config.yaml
hidden_size: 256
norm: "rmsnorm"
norm_eps: 1e-05
positions: "learned"
bias: "none"
schedule: "wsd"
decay_fraction: 0.859
max_seq_len: 128
train_tokens: 259000000
MLP neurons of a small language model. Each row is named by its layer, matrix (up: input weights) and neuron, and shows model dimensions 128-255. Each number is 128 + 24 x the weight over its row's rms, rounded and kept within 0 to 255. Numbers have three digits each.
A block is one neuron, or neurons of one layer that tend to fire together. After each block is what it responds to, as a language model described it from the Wikipedia text at the highest values.

L9.up277:129170178183096150172102106125128115147110119138110128132183133094121126102105130128085116126149172137118178138123126135134118168157136095084127119143141121114085110121150071139149134142095174104113116150117092108164119143138130099141110128101175145142147148163139105149160103137096153113154137128146122156157179172121154097131136143178134119121165126166135115136123143145150102145150
Post-hyphen word fragments. Word-piece tokens that begin a compound word right after a hyphen, such as 1/2-story, black-brown, Bagnères-de-Luchon, right-handed; also mid-word pieces and some "and".

L3.up118:125143152150122152111142146111138103121135148122109124140123087125125132162135094107115105118119146133178166115109098165116126142109126126116127123138121121177084151110129132065133134199138136183108082163141118074173102137119166134112142134108093109123143116113154113179138140158105143121115142028150123124142126083123133115127116165126196057133143131125122144154109149162094122149099
L3.up215:130132155144116161091132126098134127106132146119098133135114155151128132101149106107139112142139089123127170121149107132084118128126141120137129086141097124123111113126118117062127137192077127165096060124115175138124128161144144135151150129084142137120185130110170156113184115112161128119144129082130118123149128135146132107118125168156179079124111086130117118170132120176091097195161
L3.up672:134099147146129154106162159110140116139128092117123109169119103117134145140094113123137117145131140117119144118125152159106133104145115102097129135150121114110139107124114135027162187200117126163120088149137156121131125128133120118106123116129119134122161130153156128112155126096151125114111155030102126127106123124124157131112137102103241032102113136109133153130109134126152136157131
L3.up884:147134161117120155103141122122123129140156138116140118137117106144153148126124116102110176134123135106138135136124144123107142098109121081142079123114121121127098163096104152057140147198127128182105084118114131132125135129108133145133113124152123107134143129122114138129167133129108104149137099037114149104125128104118128095123143127103229039129126132109179121142120116115101109169139
Mid-name word fragments. Middle subword pieces of proper names in lists, tables and citations (Se-w-u, Lud-w-ig, Ferman-agh), plus commas and cell-opening tokens.

L6.up110:184124127149105147139087101132130130158137110152172121141127087089108132115141119122149114130115165119112147114143165119175159138099114146124147133143123162067150153101125135147135134105133083095144136101103111128160120153120126125124088068059124116125123146169109132130121160127086076127149101097163125130135096139121120122148117131130129129156112136097155148122150095151149178102118
L6.up131:168131089139136128115141096114158146112101132121103040110162107181133131143124154149154140132158101100127104149086137099166112153111134103142140131134106109153126153152142101149136140105121123098117123136143067136145155076133113140140134083123099089130116152083088115147129154097083079149101109129158114147142137155144173162170126125170121136109096138073129160101121123121124128140146
L6.up191:162136105135099138129074120107160151150124090153130096104136075132080157106129126165165122145068097092142131084113158102141135127126137084143118097145093155133061136132155122078190144127119130085083121118134114131165151107127117122089149130105142123105126124118079145103138124118105123094119149129158152100131120134101146117152121161160137134169118159111144141101136115124204118170123
L6.up251:116120141121111140146131148096117139137130106140137121132109111143140142122138149120154105095107113142159139146102124166095127103173187103071110126145139138197059122152140102144153122138119138120117130112147151100138104143111136086156193129124114117160171172138125134121128162140105111179073139156133122117113084160116162152101114145124137127118112111097172130127146128105130127128107
L6.up278:136113146124130111109048161154144109117150098152128121057131106134146134143142191120136079119142104145105102098102075110145158094141112158144163109136118130137136164138141123137146137134137175124158105107109136127141128072116176150098185088109120055147121164145104135107166161154087129106125152151156139107150161138114136115097114099120141124120145138141104167122159127117152135149138
L6.up304:115138140127128165130094114117163145130162130137107073107165099115104173146125120212125135111104127152115149118100129099137155103119164093087136113086168171139106129137120130123153128133131160132093129124126087113130124119129137127079138129064156121124127113100080115150132146083119114091160136126162139086106122169098113135127174149158110151171118159099147116149153114099131156137130
L6.up420:098139124126105083138085167144128103160064137137140114107145174128127092133128159122096095137138133123113128119128136148145158121126163171128152129146135136106142125119173131119097134105112124101118112107099138124121131130112153094110158111105128116142131197105104128127113165122081103131143085107156143104130102133190122112115114106120124110180102127150137150138115102116125121152111
L6.up511:125142120138145172167115124140132109179159108163101126108100151115145139146113089135094116172080139173143137148148109128148120116167144178152144146099104186108061128134141128087136130152132181128103137139122083137128124116144130175113111117105133150166096139124064115164159106091135141102130154125158180102071129149119085137168188142117116130144147139102152117144125101133153138128137
L6.up531:157114113143164067126136109149154154134097144140136125141111122114122150140131153123130177149149153139164148115139085162086141140159136100120112103106115160130131166099172097159143133141117104124073133133146105120150148158137133146142136115110173073148097134144137184124129157121088112139131113129133126060145146195112106083120117128132145132076120125128163111155172120092092136139120
L6.up535:144122131139112115101121117156148153172122101101114127106083144122131119141113123122161121125138116114142127105143111130091141190112125131094148087118161140108085165105187132123127118153114150097130130123124089149130109110185172142105138138137137110116117124107111116142149134126080123065107137096130188109147129157159142103156132195112118126115128189130140139152110115132157106170093
L6.up575:118148187133084090134104101127154133125077138113154133127091104136141158154120106114143143147098122143163128135113140145077149135155109129158151093151088169108135111130139126134148114109131115156133128124126111184135151126119154130121090121093110106108139131142109091109132100138123081129091142129137135087139092159080119160144094113134141129100148134159117117164162099120124128162133
L6.up642:159159122111119127132145126136161122162134110113115052142142131114121158147130109140139117112093103143078179076146140122174142127111125137122157105116168147114108121144113159137093131115132168137150129125133133136140112113161116121135195135076145097092133101112123130136108099139150088086134186096123143153101151126146123157093088134135098140131110119110082129141121080121118148132123
L6.up702:101114117139132110120118143121138111104160116121173103115139100131139121094116170120137108143121123079120163122098110092119116082118123170189164125152120118142113152127110149152163126136142122164112116121117143119130151143106140114115175158091148129123148123086141155137149137122123111147099146110105169182157124162154132132123162087095133149152129160067160149108114125112167113175127
L6.up768:137124090135136118135150090131118126164162169124101080148158104154186150130114110159152126105130135133101169111111130078178121131128125098106155148129123142134111161153127139146091126134146135106149124114132066129155129106135135138073142091118129108127134149110120107152156120098132101103129144114142080125104142177091100151106127122164100137132121160120121116151138073152121147100110
L6.up810:077101142101123097098094139151183142138112162168117123127127133138126092122133131168070088112157141117138124068108157163091132124105132108131107114121149153121153116162098151151129134152110101166156127124146110142097135065126146133096117178134112158076189140113104127130093092128126121136131146123102130141173146160153112147108106124120119135102145105169133119155156139105150132143118
L6.up952:102139150142127129126142107158158149166082095136118115129123090075116095146132148111133143116096129120143160169131131122144136111155140187103113102153178132082140114116135113122130132075117146137105128116118146117139130124095147123127092113100114177153131145148149142108098152106123103167112101117181154139131100132130160150146111138124113134102107104136152141148163110097153115062100
Mid-word subword fragments. Non-initial pieces inside split words, mostly proper names and -ly endings (Mari-ly-n, Kodá-ly, Primar-ily), plus "not" after auxiliaries such as would or he's.

L6.up34:158136134113154145111120122150115104135118115117116137126138124123143161144127133153142156122126100114079151164155174124112161169162143139129122152112142142089127130119115129118116123145123149112122145133100140147117100130136128129140140136089153089095152155117136125156112091153181122133140137105127160128130177173114132130142066128155118117121108106112092124135116113097093163156132
L6.up70:119099190131125108113145091132127108131113135124146157130152123162122111112116116106168191106130141093105088138100123097124149117127135140171126147165065085068124159139126118127109121127143128114115126133099080097143121145108139144135095117130096138105140097114130135129109114124175151176137076125123115105164131114102126149116146139178110110120114152121135132133126154111171110132125
L6.up115:138134109135139116125162117124140075129134152138144149158121112135148125127127147108183134106096131139101144117156136136105116168153135161121113160131157099090119124114125113139094125107149099143141127111131132143102134102171160098117163119177071140093144123152145106086124107152155148116123110122045157161128141157162144114137074147184111132068128102123114119133093152106155121165116
L6.up137:156132135128112156152145115119130135128156131096146097123161114098136123086131125133179112102097090130116101117078139160096120117133079127143181148112102144197122120128101144085067111141117111121123135117122139134131154128114147144129121071122150134112094065128144160108119111136120136161130132128138153143167126118137137131111163142122134128160115119088111141160085118187136103103146
L6.up142:061126125116119132134143151120134136142120125092127164163106140135132133143121116182144115144073162136097129113090161075148131111061127154116167153151096112129138151163161088099149146104129159128140132115129124132140182124169140140106121156113117126151112131144142113127116086133190117090131152143148119138102095126124069124140127110141118124127126115172147107123121112122187098161129
L6.up268:127128106127112101142157099125155133120131142109130168136135133121152087119139079075124158103072137119102115143077141126091106157152157156103134144116117174112084131122124129139111121136135094127174138136151059131137140153178140115112115135118109107109150081148117110154122131175165164121105144098107159109140092136108120147112155126145115144068120146107131143138105146160171122128122
L6.up317:138149176146115082076160097156108109107156104123164147085102116119147124157114150097157110142155158120169135154144093138100147137141158106132138140103138135124095141122131137147123106131144137140104136139105095130128102141172171088135096105122121164096114138130178141156119127122135122141138091130141154127169141108125167108159155124108113106073144161140169139116123123128165118142129
L6.up324:131149155114131133092104106156119136131137117123112140117138098112118149094136119107118125141092105096110160097084129085103132143164095126122082144116126148143104161134118135115141141171127136140156120127133115149126126068118175126099125114119134091106130094152076129155148143205153131098099157120112110141123138181097093120164097137127095134105165149096103118130141123119180143167133
L6.up332:111108091131148158098201111113107168121177113152146176153147135157107115167115144117142083069127110104107131122147141098118166110144117173114112139126168130131134075105073141126120114112137141117103135117135107162137118116147127145138138103088130155115138098131181130158116107089122127131145175139163148170118132139154136149159085161143110125150124141082082157155060110130076131090143
L6.up403:155139143141108127133149107141137119151106138100134166135148112141102148157127150120135134107110142139156126119154188147099119132113122099084124108115149100112166155147137124124094124147143153154143121107099098139112158080157127171106087135152064140136115087159164126142111100114128178113116107137150143119115112114144123115152144133158125117148119117120097139127069125132093127121093
L6.up530:182110138126118135138115074142106180146100160161120134112081136119099139148129151131098051086052128137141130096101130129141151141100142140049132131132128138116123113115127147144113127143135126074147126135130135132135151080098123134098139125132115132158134142162142120109161110117112139130082191102136133162093110138116071141157118111143118127131163137142105133127139121136157159131119
L6.up581:091144143139156160116133152100129128128152134117165136108122107144124128178135161120136119058153075078111127145103155133111176125138138127134139136142118072105106107159106094114125123113141127118162126110138062116146123098139133110129184102128074157109146107146167150114095152090136109102137149140148089157099096125145165189140131124187124133143166115076105119137111142134127149111114
L6.up811:146143121123154094127133128144144148147113141113156134125125156096180158125113140143133093110112100139178172129092085136037145156141129163127114157100164116105153140119152181119132128134146143133104123124120134117120143132125205079135155131142094179139144126144156153123143105121125122124156113087176146147106096110091116121072115134084108111113141094102140143154093099139098138092141
L6.up882:108147151135112157140155118142119146152106154126113134131142122105167187112116125115103134086103113161114128144146113148104120114161143145093143116152133116126132129177131102119121128144114147140171134133115091135114154138127161170158097109153126184122109087125086120141140062165187146102123103156090157122107117116108120136107163142165145114154123118118124115141076133091140149144144
L6.up903:127139102135130139121142119178072122164176137098127112123116109124142082109123144112143120119092127104114151101110146105078107155180128127116151134093088113128064126094099137101091130173114090130134140130130111143134129118170171148104098119104125178116142131106115163107155103125162114105177110122103151141162114134147138118134172136131114127146133127068086098140130136101165110163117
L6.up986:106184133129086092112172101138125120151162108112135150130154113140146163150120111124136132141168125105128130145148110115151154160119131076164154116131131111099119169177138105141089130108152127176107132108109090151098141174169131116141147104105121154109127106141154149103102131101149081100151119114161114146144110139120132141104164136142105146146128155125145113104092156125118117142110
Mid-word fragments. Early word-piece fragments of longer words and names, often in lists, tables or infoboxes, such as Bel-li-gerents, portfo-li-o, Dur-án.

L6.up109:160146144117100114121115096123142105126098122168114152081155120091113155077148124138148119119112122150131102129084147123104127131138108123185078154090135182169128102117142110108138126151131147135108126126101163115120092120124115098130080140141104104111113099139125112086110136161132140155127093089110146144146134111102162112139118076116142102105162173172105100145135132112148137118143
L6.up126:124117150125123134083097113120090107145133105182130131109077085149138128107126187125174101112120157108133116111139133153114121146117136135140127154152071103144142154104116126102169125149125106149097123141114099139120152121133161108130146142124089120121168106124134126103128201143097114159104125084065120099166074159094136155134124107098112120094139183090133164106142111154159129110112
L6.up132:177126125113090096128071129139140144089133102135134157124132132116105082141114152103105133096079134072138133122130129091123116110143116142141149098159118123133105082137161098140137110140114091105116120128102155130138111133113174117147184105137142113166093153148155169110167080153114161132133145125110133176132121162118140166142089139127145121113129173131114143115151118096150129179126
L6.up217:105133124147141140125106133081130194134123149114132149136155124115147180137121141185173140123186102116099124123128109075123155116123124132123084131128146111133093152136157132094109136115142128091187138138156159136127114096132117141119160142139073133099095102121123127091123099123137129079164147110185118127097148120088109114109105106116112124136152130182114081131153131150141134097106
L6.up223:124114149101145149115122134135144128124121118162135133153119132122115136130132136124160104134121135100094147169112114139140146099186118170097097140068103150096111135113106133104185126121138124127106148113130114148110129113168167123128122128119121115074126139157176115155149137081108146091132125143172146103117179134134123146140126149110131114109153113117091115133105138167139106129141
L6.up270:175135083129120139118110141129157109102124129143139145125143101145135078160115136142146156131139144097066117141148128112145140163115158119135151172118116084141110149124165086096127124122143145142133119129128068127101113134092155148154149155122075099174134119091103134159144136114133147070155098087143131119099093114127145207143127090137105129151119154138089167094116162107117147140116
L6.up282:172119137127173177096156139171124106133099141125167090140125111133154130135124152148146082116183138093125108104148158133132130128186166155107146122150127144131151111125116154179138132103129129147099136142145161145121113145112157079133129130111129150099130157101111127125126144102100075176147114106120146159174154143140181134120092091136123116095126123164121142186128133142135169091156
L6.up359:148123107124154174135198105123109096136136129139109150114119163116123128125113108136122127139139151096115105107166117135082134155100115138106117096151106170089172108058108138152122132141118112127097129143123104158151185157179117108126142167106118110104167120128175154127146142134119142159165132107079170155169124155143103121141134113117137146081112165100146093166096114151146141171148
L6.up473:136135106116169109135098078097103138095129097113088165132155112111133106107114145164124151125109135115124101119101083120157099134138144084135107135152136128112146127145155085111132138141134102142151123130144115135110100105144126136155168136103135122132120158154092096135132138124136146105184099085104071102132140159060099119122157150126137147142161197164139133133156137118173116165135
L6.up605:110128125122100111123137078126144126161121160134140119077162118103122139097127130180125075146111142121112148133089076111057151106131119136114112101136134134096114196103143134138127130180105128128124130133134117165125171140131153132099166137103107119103094140128133124120126135132129122149170132103136144087131108159121094110097114073129119127083120120151151080176044111105157089142130
L6.up683:110113126137160117125072109113113130120162165112137128101103117098152125121135112180142115118125117123114182108136096121059130121107139132082123104126153129122139181097147128105124131130140133127135118131121095138106128118161125089106133190132127115104118110126078135116149154132139119104178134099112106105078146143053070126078112121110120134088120119159132110158155126109140151134140
L6.up773:119103141119121132107039117142159093077116149175130153111114131097150081155139114131110087109108148101122135117110113152092151158134119152095126140100110163169100153127139145143139128163127162118151137107128184137104084152161138144116159106146115129122115169150128065136142096153113131070130170104124173110149120091151155119134118133112142122124157151136123132180133116117183122137125
L6.up775:173123108131110131122119175133177138075113138110093157105157115152100170159131158109128151128151110134149123130156058194090105113172122147097118117124149152132111121115166148122116123115126131155111126125145132156102114145158159127121149155144094140151157148147174142119097155131111178111187134121134128127102112178104110166113138091114133122106125081143108137125131156125114126104138
L6.up851:109119142142135152095142148141151127097088133107133125139162140093114108145130120131122167103181111081090148145138095138063188135148112157130110074109134122129114146123113122151102127136136163104166148134121180136177092125152156125138104161112148133136131089100160142119113094160137141119134131123143144170154185136119154125113101141074114118121152143143099114172137126128107081105135
L6.up926:140124090130147145161130147144110124149141168096106096123123129114159165105127129151157121135165124168090167107112146143109070129129153164118108171114100127178135170101147170110147139192116153106165125120153215156125104118164153126116109182161134116126147171102133077137130118118130141124114141135091108140126138141107105107119145097083118134103121077095130128131089113146123134150128
L6.up936:161140116132121146145139131147089143147158156155154135135145134117103174125136136159144134090069113100104124117108136152092143129141142142136105107138137166111157097103118121155117130132132131117063109121151141136130148106141141115120105129118154171073179140127121157096110185102121100149090104122127125182139109150111167167125124116168131151115085114083124106126119123105155158169161
Mid-word pieces in names. Non-initial word pieces that continue or finish a split word, mostly names and titles in tables, lists and credits, e.g. Pol-man-s, Wall-ace, Mont-hl-y.

L3.up185:105087093127099116108144110061113090134128111156127130135175129113132090111129114154162135131072138141118134099115111125120156085122130129119159124148113102070128141115168123132161129130107149125185121144164149141130106135125133136159165109153112179150118124150079116129140135161110122136114187126134148118125175114092154084123111163159129128123177136141094105112105090123176105127145
L3.up436:183099107134126080151142138063112132124113113122135114105123113095110145117129128146103174173172109107116119136134130158161171155158150180168151149093111152123161108153167111132120115127143118127160121126173124114122109123141133100105143126138130155142124161077119142103148138115124128144139132128133098167087127108099140143111103075122127127161102131118120105134097096123140116122145
L3.up564:112113116152157158138153139134104128157171116088137125143116094147114111146126132133124151103122099131071102110138104125076137137095151162134109132128099120123179152165097118128098135125137111124138127111122145132114117161152116082153105120141095104126088138159146161127124172124153152143101134127129089110093135057117143121163126164124129127119130157110156125148094107124138105130120
L3.up847:123092130127114133124102095064181056125105121126087168108113130089103091130121125107118140172107093127138116117125146074160146064175077156138146123124141156155107090134131103127119128126115142129146120139134156153112122107093140114176168169145100105129093100142075127148148164152130105140096171127140148115106124122094097141143191092144127129140119095140161088100124136137110088133138
Continuations of set phrases. Tokens that continue a fixed multiword name or phrase, most often "of" (School of, shortness of), plus name completions like Los Angeles, Hartsville.

L3.up7:105162134135143068133125150118099103137132156122189108134130075112117118075123133112096140065098103108115135121140103124143127105145148065116127136158104102118094144114100148124161137130142123128146121114120140152165189113141155163111139096109123089110129127142112148144107121134127181127108090128126146107204093133111120089089170154156130129110119136159100098132096142134120145128119
L3.up423:136144120124147112156120171105116138105125120177181140136096087158093192120137085077121080119148062107137125152125126167153095128211156124124151121120148139187109106136112103127086143129139124131149125146131133176168140102119133161149065124113103130110088101141095140178161122144164153100137166127126101117119097153169139135114119077156129127101143140132128126097113143125119125133104
L3.up554:121166094129154132124170094153140159120114133146102092168156126099151111091120133139148113111145090140075126152141101139102149172155125131087121138137122130166105100127127128124092128128111110129150117122118121099143143131137091064118151128092102149175090101138137164094110155138159160121112096129124163174134107083125143134115119103114129128132107167090138155134100156134156137122142
L3.up939:124125084119167104171130110119126134112147113115124044147133088139130152152121170108094097150139119123103142129129170118171131127177113119101111145099129135129088162116112133124122130129132073136083120104115154103147165123128090123078133141106134071149125156111121146122121117163109175100162105129126136164120116139165182127114128093119127129142094069139129132139100145136116134129166
Mid-word subword fragments. Fires on word pieces inside longer words, mostly foreign names and technical terms (Tacuadact-yl-us, Ragoona-nan, ac-yl), plus some "=" heading markers and "born".

L6.up72:129114149125130094099105121109110172132077152144111075132068157113147138118110127093102129131091164146145172117110143135148115162158138165118154123098142122157078147130147132135168116117125107150128131151132153134108132139124172114133115185176162106121143150119093077119144113105124137136093139145115138108104130162088141131141133155098122122128132144139131122157106140140151105124116
L6.up96:117146165118152170137106174122146120096138122126092095159125167145114130138127122145112100110123099139109165136164087114120134093120124114130101119124159117162075080187132139147146120101140160137102128138139140120109104177091126122127144128136119094143136117113119129144158095151121161121095200152160114124089123125146150166146166105094143129188106080128146157091132144131146118106097
L6.up225:146143139116150126135159130107072118131161148101145112197147115124137130126115117084140119056113128082108164114148124112093135145131138162063106142094097118120114110109115124172134114101120115139113121119117118115115165137152118104129117125153128105121129139148132139151104110075093144148135139162164139134132143124133133162127144174128141124172092147112116083103077158153095106129120
L6.up327:124145148112122126166129158131090139130126136088124136142142148141141133116139101122131152087166139158160145192092114131157126157164125132088126096143120140119150176116110070153090121101133112128122124116105122108104112108121142079134107131134139078112075095172134119106148143129099140134129072153160102082104142128103088143163115157126127127096109148161092098161159115152087176147120
L6.up362:161139146128112100112118117133148132143119087147150128135148110128121112143131140123153110092132103078134112151119096126101156154106117164150147124186139137109143085155120170126107103104130099138119122119086099117124130167094115119145167093115097103095149136176097164082136112123121129157154125111174120123114098118124174177074141098103146107178116143142106111122110077150128107140128
L6.up365:134142123112104146118122122140125127142129154133124133148091162115134152136112129146148086102110153156101138092135115071126117136067141191117168166193191139122146119129126143138140115143128140172134119121104193127140135141117134157107173131118136108110144142100112114115124142109103082108113169115122142130125113148149125155138125115119117125159141141154131119122094084160147124143125
L6.up490:145116108122138129128162107134129121121137128128122132118115151132120114125098116114132121119134120122112115142119144115117114143142117117116115114130120130117133129146115129128109119146137149129128141137118145109093135123119096115124113133131141133144124146140140131139107101115144117122123134144130130120126131109122126117125141095132135133149108105143126122137120121126125127117125
L6.up495:135123154128160107101081130150139179096094169124094154134103190134080130134125118125084143130136105120145162128147138147101097178129112152140112085164163142149119127119122102138138121120127125151115125130127193118108091133090134146119135188167150094170160159107109101123118087132114205108121158134121106098092154121129111150138134132121130122142163148159126132139176158115099125113084
L6.up518:145116102135153106136160109156096149103120150135122163126153146163118129097138154115131105123125122112108140121111153092107112129109091127121079103158172095146129160136127144160100126129130140159076133127113198126104129115111099102121132135168150094170141102145166159101166102102130152176135138151126152167101137130105094128135079128122148127150121092173129147153133128138131122117113
L6.up572:124128194142150096095092099126166147130126100170148153083106094145095138123113160157156121121135133133153119159158092136154145082156071110148129103130115143109132131122102130121135117109147103116099131141121152119160112126095138155125089041104146184125120143097144151101095102088116147159160106160102155094163163130096167139149107144118147117118165150145135159147179098102133154118120
L6.up685:124101113134116105151151088142111144145144144111141110092145095154140128087123114124082108079100139117095078089094121083117108154124111147087159122138155151123140156138085155156119137134133071104189135131127095134123106142110096144095131138136103152116152123127147109123111098112157120074125133136112155148104110143154106165136149102187137137154155144097094128141047151140116126164133
L6.up726:140104100115127128138113151111129148102096117124103103122142162121152126172113159133126141122142126125150162071128125118122123171106141107103108141118084100153155105168139138148175122127131106125102125125124151096109085112102090118144158193109152089161155176121113085158137093089117117091133152150157091141124123102102144170133106168110152139118152142121120114149147112134135112162122
L6.up736:126121169140111116123164121163143160151096144140124087132138119153129171124119168121125109104093123158103069126120130151098169101140141130084093107131109154128111143167155164156150131135148093124164129130139151135116161121094098140127095151167088108105137180138145119119121122151146123092075121144170118121090124136098160156126163106127127105154131088127096133133078141111136096160102
L6.up754:092148101126110087127150142116109125153099085096131098139112128141178124144117160075129095102135153115097149121102146119096142143114109156125131161113142106145131099104177150151116124070123115134127126124147153137137105146113144082155147126162110129152135130158169125120133096096142136130145127163138137150121071089112167171133087132130117114127121075107124121154125080136103120120118
L6.up813:155166113141107100136113140138114124140118107116132112096143116110110082127122138105091108116123109136127112141127113150114149137137157141080112099120126125103168160154100115116127147124157107111118080124116133105125104109096065110139116153131119117135106127159143124145127108098095141115129124141114116153140115117146170127129138090139126152137121124135119115134137130163109156114118
L6.up962:140124118109119133155141130111119157146112105122106100168115125126121152112112099133126073098083109164108155137115095084116122116138093136078165098147154141172124114157150167182159115126123111103115136134132200117118111142127136166134140145138181101141117122100134156124159102121153133122109154143145137172103137138101133174134123112092148125148100087169125090139108101158127122154101
Predicate after subject. Mostly verbs right after a sentence's subject, especially a person's name, such as died, is, listed; also scattered nouns like prize, Medal, census.

L9.up158:135123116173123147168132178057174119162109108118080164130144078098100145104136116110132096130129157133141111133126094083135126140190113168098102121146119134123096102093131143118109159121111108157138115130112102110101157113076143101138127090136134148152117151118117136119116104103082096113109141160118079094160132128116127098115171162099124121126126132162112141138164116167135129170119
Foreign name word-pieces. Middle or final sub-word pieces inside non-English personal, team and place names, often in tables or lists, e.g. Kam-ala-kar, Nad-al, Sak-hi-ya.

L9.up997:098191108150161123139102118130124133137160122155098116127136117140148102138106132127097134119134102107108091139119113108123166148107111119128132125110132133149136126132138140127118154122078110134107111133092143121089128106141111089147094129110134123116178119169086118114114109120108105114144133131106150139155137126118114118126126124130120054144138127105126099104132151091122115157115
Word-start fragments in lists. First pieces of words split into subword tokens, mostly in Wikipedia lists, tables and infoboxes, such as phys, Bel, sk; also "=" and "/" separators.

L9.up187:092147121160155127166111161127136137129135113141144153139136118145165154102132136120123144073155108102130117143118149124057114138093101103141081122124065110164167148152140162129128143143112116138132103103113168134134111157126125065118108122108138127094161101142094149123121093147152150133127132129187151147189118081145129092072158110133132111104099169135114135126123134140161093109126
Final piece of table entries. Final word piece of a name, title or code in a table cell, quote or parentheses, just before the closing delimiter: Gösgens, "Hopscotch", (EST), (UGA).